{
  "vocab_size": 7606,
  "hidden_act": "swiglu",
  "positions": "rope",
  "rope_theta": 4000.0,
  "tie_word_embeddings": true,
  "parallel_block": true,
  "init_std_down": 0.0104,
  "schedule": "wsd",
  "max_steps": 6269
}
MLP neurons of a small language model. Each row is named by its layer, matrix (gate and up: input weights; down: output weights) and neuron, and shows model dimensions 0-191. Each number is 128 + 32 x the weight over its row's rms, rounded and kept within 0 to 255. Numbers have three digits each. A neuron's up and down rows have the sign that makes its largest values positive.
Before each neuron's rows, "fires before" lists the tokens most often just after its 100 highest values on Wikipedia text that the model never trained on; "fires after" lists the tokens most often just before its 100 highest values on Wikipedia text that the model never trained on. A number after a token or word is its count.

fires before: " |" 61
fires after: " |" 38, "|" 26
L12.gate461:181162168162129182129142114116152099110081100090158097103127075113139188162135079131108134126142098104121132098160172126131079118127161126123113153169159118161154202131102108127125126156138142161171076153091140118150139151135091156151115137118136078172088125099169121109153095128125110123156175095149115033155164055112135050100145148090100155116123095054124118121151144131115142117143153165162126168094180090101130180123093154096140101085124153124072113125100165144170219194191139114083136150090146149124159114116137139115162136125144085093118228053077132095104113189114122084
L12.up461:115124123116129129134132118113149119115125159151130106135106141124141119124134060172119151102148116128182130091146160119084041081112148135095193159086162099170167128215099152125101086155150186168173117087126135141111145110100098154137120154094144095143183176101154161114127111106162078106144133112112090119143124090046138096185176137110106112161130109069107155084092089107136085183133097161111071150116161163132104154103112148116135110124146095084120198112092150144072171150161183081134136132091152102113140130150199156165223123129126103118166169097085181109116096160033097128
L12.down461:144132143128119142127113144086136143100046099131112134155106084119125112123146054130065092111161117142152150133148177110123135152136110241140154105098180114155119126130153136124068164129142149058137192132154238157091153153083092172109136105112135178095150154105137173102141130061102080166148111134134109096146151133141154083132157107111120164120092124043106175092081144123172125095163153126128102148166166146133152153083133096121124057125103117128206170105089116118143141119143120149140079102179136171137132114167133100043108178117123092130159076116184142098096109162091102122

fires before: ":" 64
fires after: "-" 56, " Time" 4
L12.gate367:157099180097137117082103152138101043080150078093153132070142141190177119135173179139073196106074117136111197115118089122151116130129173163150146128161154103161117126110082159116126126142176152145135126090100130171108105120168117150117120096182166170142131125111066144106126143156148184128142079129072156096129127154096193117115183127131138151109114131125137147081143115099134120084158122129106111128134132166172105160148171136072069115074166151117121128186078111184086175134072179069134108137162133131117141138107158154083081080090117122123123172167135110143080119147143025073
L12.up367:182152124136138120130129097134111158143130155134121121134146182075101128110146092121137124151143197106139132124139109147090148175130151133150155161108085121152183114112219166157190108092119111122067128162149106096132160112076078062134179106121201137159175151168123083070111130149079163128098158152140164032154116122127169090149141084069125103097131149086157141122140143081094121131150135087137092144066156170162180117117160088104129193127100171107148139119152113176118127118091059118155162146126098088106094198154116151093180112181123164151126171160054099158154073129128164124
L12.down367:137102104084088102078154143181078139137147182192203140165051150166140114104093142133082138155135088118141149124127083137100159135126084102147148086095118138117113220159132142091108118117150102130120111126106110090099134156167165081099094142106170090189157137131119054095081144102128114152139096172149131144177104201103126077083065100178128153159131117084129091112131214122153168106131179170135175170122182117093066173094159102118132145180150101104156131099123087136150142137128141085177103153098133121084139105154153087128115164130115107106166097154081152109156148170067141107

fires before: " |" 22, " century" 12, ":" 8, " season" 6, " (" 5
fires after: "–" 32, "-" 8, "20" 6, "19" 4
L12.gate426:101151191126132146159184083097135100173111150129143088142090141061175084132157091084089145115142106255121161129147079100094132158153131138150138121161147075155134139101131159100127163210130152115153128129192120111193123142078064052103125131114091105138137141151115209113158131116121122153167071093115150105080185112167177142118166143133151107081140115135150130097173123083108091114141099173103132125130092171127141139112094184124123211082118124099136124126107183094124137157087200131076148123139137122106122143137150123151144123151214101075129155120101131135127137141094115159
L12.up426:131128114164146114113180068078145146099141179104145093103144080116207157131153134102121163123133101183152150122124163127081104139126151119176158090092141110099183089165080161104079100147100062151150113176128112118145140122098033083090185109114141104111114146114126169086130175117093129107091163138120100072156176124145119171128121093107144147117153085080195164074082161122173072175160135101170115130088102147121141159146107144094161213170114087148098144192135173088058140123078168112122138122155134105113135112108165142184153077157135138081129172163147137126103170138105142103
L12.down426:172080109106110150134081115171145117077133142148087136144163151158087139122197102091160087130153112066112100148160145152155169111155148156088119130166123085150089111173150113152165149139170157021080143160115248126086111076128138186130113134117140073152171120089098119140131093173160170083110109072138113188149135112142140087182047173110114085151137144120100096208142126145104140118135126172124100136135184141100081152136179099130046174139159152133116104138159117135157128118172134130143121131131091130117165116088131109146103076142084171120152095083091136135107148152119116097

fires before: " is" 30, " was" 16, " has" 4
fires after: "." 70, "," 8, "-" 4
L5.gate495:089123101088098115168106065138174061225127118105138175138155080177139093115133129159123196148188136156113109114138068107095112154141113141151201109099110095127157117079157157114103089144150086117078136109115122103194106146091136145096089146170128141152124147158077128163087127175122169123176114180156148105154185128107153181143100185132147166108117099125106137151095055111134101097140099171087130111154152093104160131140131141183052153106072122163046096141118156095126134146158115108154091119108179124137156151189177103099111169107153104092125129144065119115104122172143124076
L5.up495:184202116183177151171136148129174106136164131179156134078169086049116149131117112103184115144164122136095096113150107131145103114085140176146074161115139161088111146113176131139131101116101124136094122087109092108127133108170162164105180086109113150161103145109127087148104050165161137159171119141105109097168099126108092116132152126058063114127157135135139138132117095112110136104145100089140126145122096109138070094133153159117164175111163159073123177101175060106202088147129136201036100177145166126132116116081147132133162160127166137204145153125085115083178082127160097114
L5.down495:153134154154081169163211104116141130115126155131140138071137156122174157133190118066173149193137089037102104127107123109093117110089123146155130169202070136143182135146162119117175133118115179059128039082143169125124125108156126155144157140082173143169155133103132111145131119138110105088139149100133128138090121122129138070176116128073135159174101168100124134164154167113099174117113062083174122105114158112159052141109165131101144145140134086097132088161100142100156094124203143134083057136160158115087165119169132096162061120082143139170151090103115108092109128156112132116

fires before: "8" 17, "6" 16, "1" 12, "3" 10, "5" 10, "0" 9
fires after: "," 100
L8.gate128:091136113101124137092174136115163177136160115146151175096139151084070094116114168133160168092159140110136164139115122152110101079133102102155140108134091115122125154070176098104123156115141122188100165144134170099117094104188140097097189139156165157138079126159104132119147193099119101069150108116119091122089089199111077142168140138158129181065113111109166168135177197193161150110115085073196174059103105116115100127144147149103128117093120184104119101113112056189166109149066071063112147115130146129179123159171116143065158136138160121177126090141135173140117102140133095147
L8.up128:093137150108132096142108123156092122132114102039160127136082136122126135097093133161151171168101091160155137087166101110155173059081175218121111076096171098138175204185177170121138135167099098165147112095131118109082144139131123130138091087160101082135033179097129133117110140120145129165159209070153072111144127149074136176139136125107170104139153086197139169140132099135145111148103094119137130100076163090189127099135167105151174131078109119136119072099152120111086113153163139146180148089173138081147091144140108121154150122096146163119131125137054150122122135182147118121
L8.down128:125145104124095113097123070139129178119115171105129236144074130087103143121117134110178162059149125157123132148154113092158181123072172116148162124134156121090128150191118167100144133143064097117128101168144114069102149129135118081078166133129051115105085123127094155126095148086107126151167170122160104173132098176130118170106115088129125178189130125130153161153130118202107143154136116132166116172060119088180108080133180076107164146143133144125148128062072044157136121118093114108105137152144163138142113097194086147103159065162133095095131115157086174098123111161181106126

fires before: "0" 24, "8" 12, "1" 11, "4" 8, "6" 8, "5" 8
fires after: "," 100
L2.gate304:147128105103146070112196118164120146171115125114155105154195161121081137071145127071130081128101131157114180118201136177131139045096149103188126118147128103152224132112168140128127126139149121148101130108153133121114093153165140114110164099106152099130141163166062025093105121097112132130104071129133175139147025148086110125130127132112087155168143151092114166107134098208116088130106078154120195094127141084168126150132151096094149116094069164106118117131120095156136133138087081129181076142173118111154090118146151100168105141140163119173094135176135126122085105152079107129
L2.up304:100096171132121129128170096120140152170141154106160122162126114128089092102130160138165109158081088158112142129140083131131175162120120140134111144072157203104129096153134158177170125169151112098129119179144179081126094094144125140108167088185122117092161175144070102139101094154128126139133122103114071161082115188114051156171145109130147153134119059114118202162140122180217095150106126110137122092096195139153126060135112143111206172130069127140167142127124093129111158113162108099110162113129135081131107164205041145097176115133115157154110117127093170093081099120099092076
L2.down304:096071168065083143085125111117117149154131113126141147138120115139133121131164170111160118126149132173205151113149032090112105161109122091115120106105164149093117080191157121105226129113116109145091080167135201079171095110150129127136089118186150115093115166112089123126113127079162085134089097124120085170132198119094090187190133152129097143132132043119159139186199152183198144142121124121125123161141145129096153085129116136160162155083155145110167171104138060091156138115114108074084121136105110127109142193139149106091149127098134136147138124144137157139059110108104103167

fires before: "6" 14, "8" 14, "1" 10, "3" 10, "0" 9, "5" 8
fires after: "," 94
L9.gate331:163121122183029167107143126153183069203113146175137130169156175080114109100157148159169168117162061115130160109164123133157119117047161095129141148093116072104151115126157117105165148145153085184099076126128119163085112133144160103180110164171113129092054159156085078088096155069125166065174098129126118102202140155109147150113145139130126189131122136129117154110146136174115079141103119129110154127102170142129113140134128111117097141099077136087156082113122110163098143169091083134061203110126145098123123144180132136126098110127183089083116110177100128150114119188103144150
L9.up331:093128139121099134132148112175161166139105163122148171153137118144066103114173132154105113127121115157183146119217148088114152144137183087092140151073118117072192093129137178088104103066167106147167175146115144087132149163118095139103074153142134049162109148102088149155186155085071110152073113096124093128165141130051168146156126152105145077091095147187158147166210161116086104119168112135144129112181084141134136084130166107094140113139126139141104147100108117122127147147140160141069186146127137127094037144106133105127139058135117132123162075143097095137078088157179096142
L9.down331:130115099129093152124147132165193167135095173078139129158106118118092098181141139079193120104159120111155198143170125112120137112159139208124072127102147092137080198141122104099116134081103101106091146142154184099125137128128091126113158100116144103082141142163073110093183120120183157113141171158096044106147060134083163106158105192086127138152138126134105125087176140185179123086065157140122181136040077126125144106124164145108109104161139141065155116126096140146125131183135133087079189117176076129144154085138129117155172117094124172148092164169102091121116111115163121145

fires before: "8" 16, "0" 12, "6" 12, "1" 10, "9" 8, "5" 8
fires after: "," 100
L3.gate373:097112164132068162174163089188120164127071158158145112092177145149118129087147162124144098121066138096162149127120103138085146130126144085200116099095136141123171155149186119140153108203111140143079145128122197139092030132124145103177110068148104105124135213188086081122129129133069110137146070160117148142129104144132129159134114095113129181124183095148129181133158134141154105125126097095189123138093141122116117135157147095132142131087104101144128137067136117132153157150149127074086105119144193073102078219178141122120135139122170102172073122151143095114083077134121077152
L3.up373:129105104105153117125141124078106155112147158064198062174147151134138151139122150142196067064119141131128182103168127140168097096143150080181119107158151139154188104155187172136128153088157077151126133161145159097125113164160141138118186145110104076156117152157069074103097118119116117099142167101142183144150098172068079130166116062120176137067101152119122143166116103187136137118088137085109118110142139129160082101197169104127182121104076113140152137142107097085097172151100104131118148126168149102170084135130065112088178093117166116179125135135150111124097131028125110108
L3.down373:112068131101105124123188110135127160176107129112096122132113128067154127112120171135190139089071149196166164087185096120073087120073151130161176078141149135137144082153166115151188076117077105159124137116130168073155131137134145063170143107215139126141098166147071095099086073109167105159158093094098079148128140110114135158192106154095122126111107095139115170134157158171125113106119062173114100127076147173149094031117124147133132145099167184130180107125131063139091110177122139105166113175157137150131098140155149136100142109161114177074159130115166140121151090113141140127

fires before: " |" 32, "." 25, " /" 6, " medal" 5
fires after: " |" 29, "|" 28, " U" 14
L12.gate494:096114140139142136148169131097151133128099098067121172102106108087145156135098055143073119096165105117132111076119153140067072141132167143150114122148130143082133169110102130190123107179151146166141132110040136152087116132210111131145148104148162130150161117114098071155114153140108125174164106111145155123217129134131156159193132145070118126135106081080131145093082105123069124090149131175176204094120152157048086166141104087149081129104136115160155106081135144113120092179105151102126104102134140151102175151143173088122063135152166129061116131173076146133105168105074100091
L12.up494:155134117153056149155069163145136101129139201130146138149119127126155121110126115098108148171142089121128187130191106166114076152126079149133205139091150093157093101155133144155137101156026121111131131165130143116152125119066073123135158103136140118110127163143158120126108130197102178168149121136112089059165113116070104126098091155161133142207126106148091090140104105123150105198117127145114107162111104091183143148085115147085098168104117175158093143134127150131110136043158066159113107092120136110067165143158169052096117124126128112088205178082090159138122067134127146136
L12.down494:163149135121088175116115044087161096127157143080122070171096097094105129144117154114078133134130085134136112129134186089088141147083197136098163111181105135155106109166101162160137199144114169183176142163144122103124093121162124102128133169103160119133148175086138147162166128111044147100211147153073023160137080077122129138118097120124086179121136129133105124080082125129100113134121120157146115142170145102126165135112127118133073117126097124193119127176175138104147128137129132188126076095163167123083088103095072137110124152100068167132204143149146075102156151114150140157

fires before: "0" 16, "8" 14, "6" 11, "3" 11, "1" 10, "5" 8
fires after: "," 85, " ft" 4
L12.gate293:102169130107100138088128113207182096126075146139112144136168162165084133064092145155155137127085103130152158144122166108113105058047115134147083052104102117132141170147132117117166126109156102160097125173077121079131044135141126177135137203182134083125096152090063135166125178175160090151188105044122089136151087155081125114078157109116140133134114092135147131123102102107148095129144131158141168123145157125165167105205119104099153163105122142097097122152112109133163168125109147109072122075112188105143110135185119226124118088154154124098132141141114144114111128132157084118
L12.up293:139153074142090126145156151099113192119094140124165178173133153084172142146126170150127119052119131147145119156103136141144066108112145215114061193090126132126136088113108162166095195120171103134175135159082138074080133131136103098068169100177171126142044142125123144139094159083135125140132131191097087154151102121098128160107162140152078120142105153125177144148161087155096118124149118090110098097115126102194117053133150072051144096097184130088139140167152108163169121140094079140082132104170117097115117117109117135138123109109219164104099161178152133152097098131134137131
L12.down293:112134128101174160149103046188155166131144125085124105159141137115091140141126164084141083083081167130111159127108090091148094112160158152132182145110107139108180143160142192138160099173133138170150067117167133077101112137101069119206101124099135124103099168151170109151088127103163066079107175141088164085148148108090080119141120142095107185170167122140142098120141176172127105159113107146070153084100114121206117117166140133192096125103054123144153096115137107148151132148146108130092119167125180160133098211112174112149133168142147138061111082122131137165107100142166048131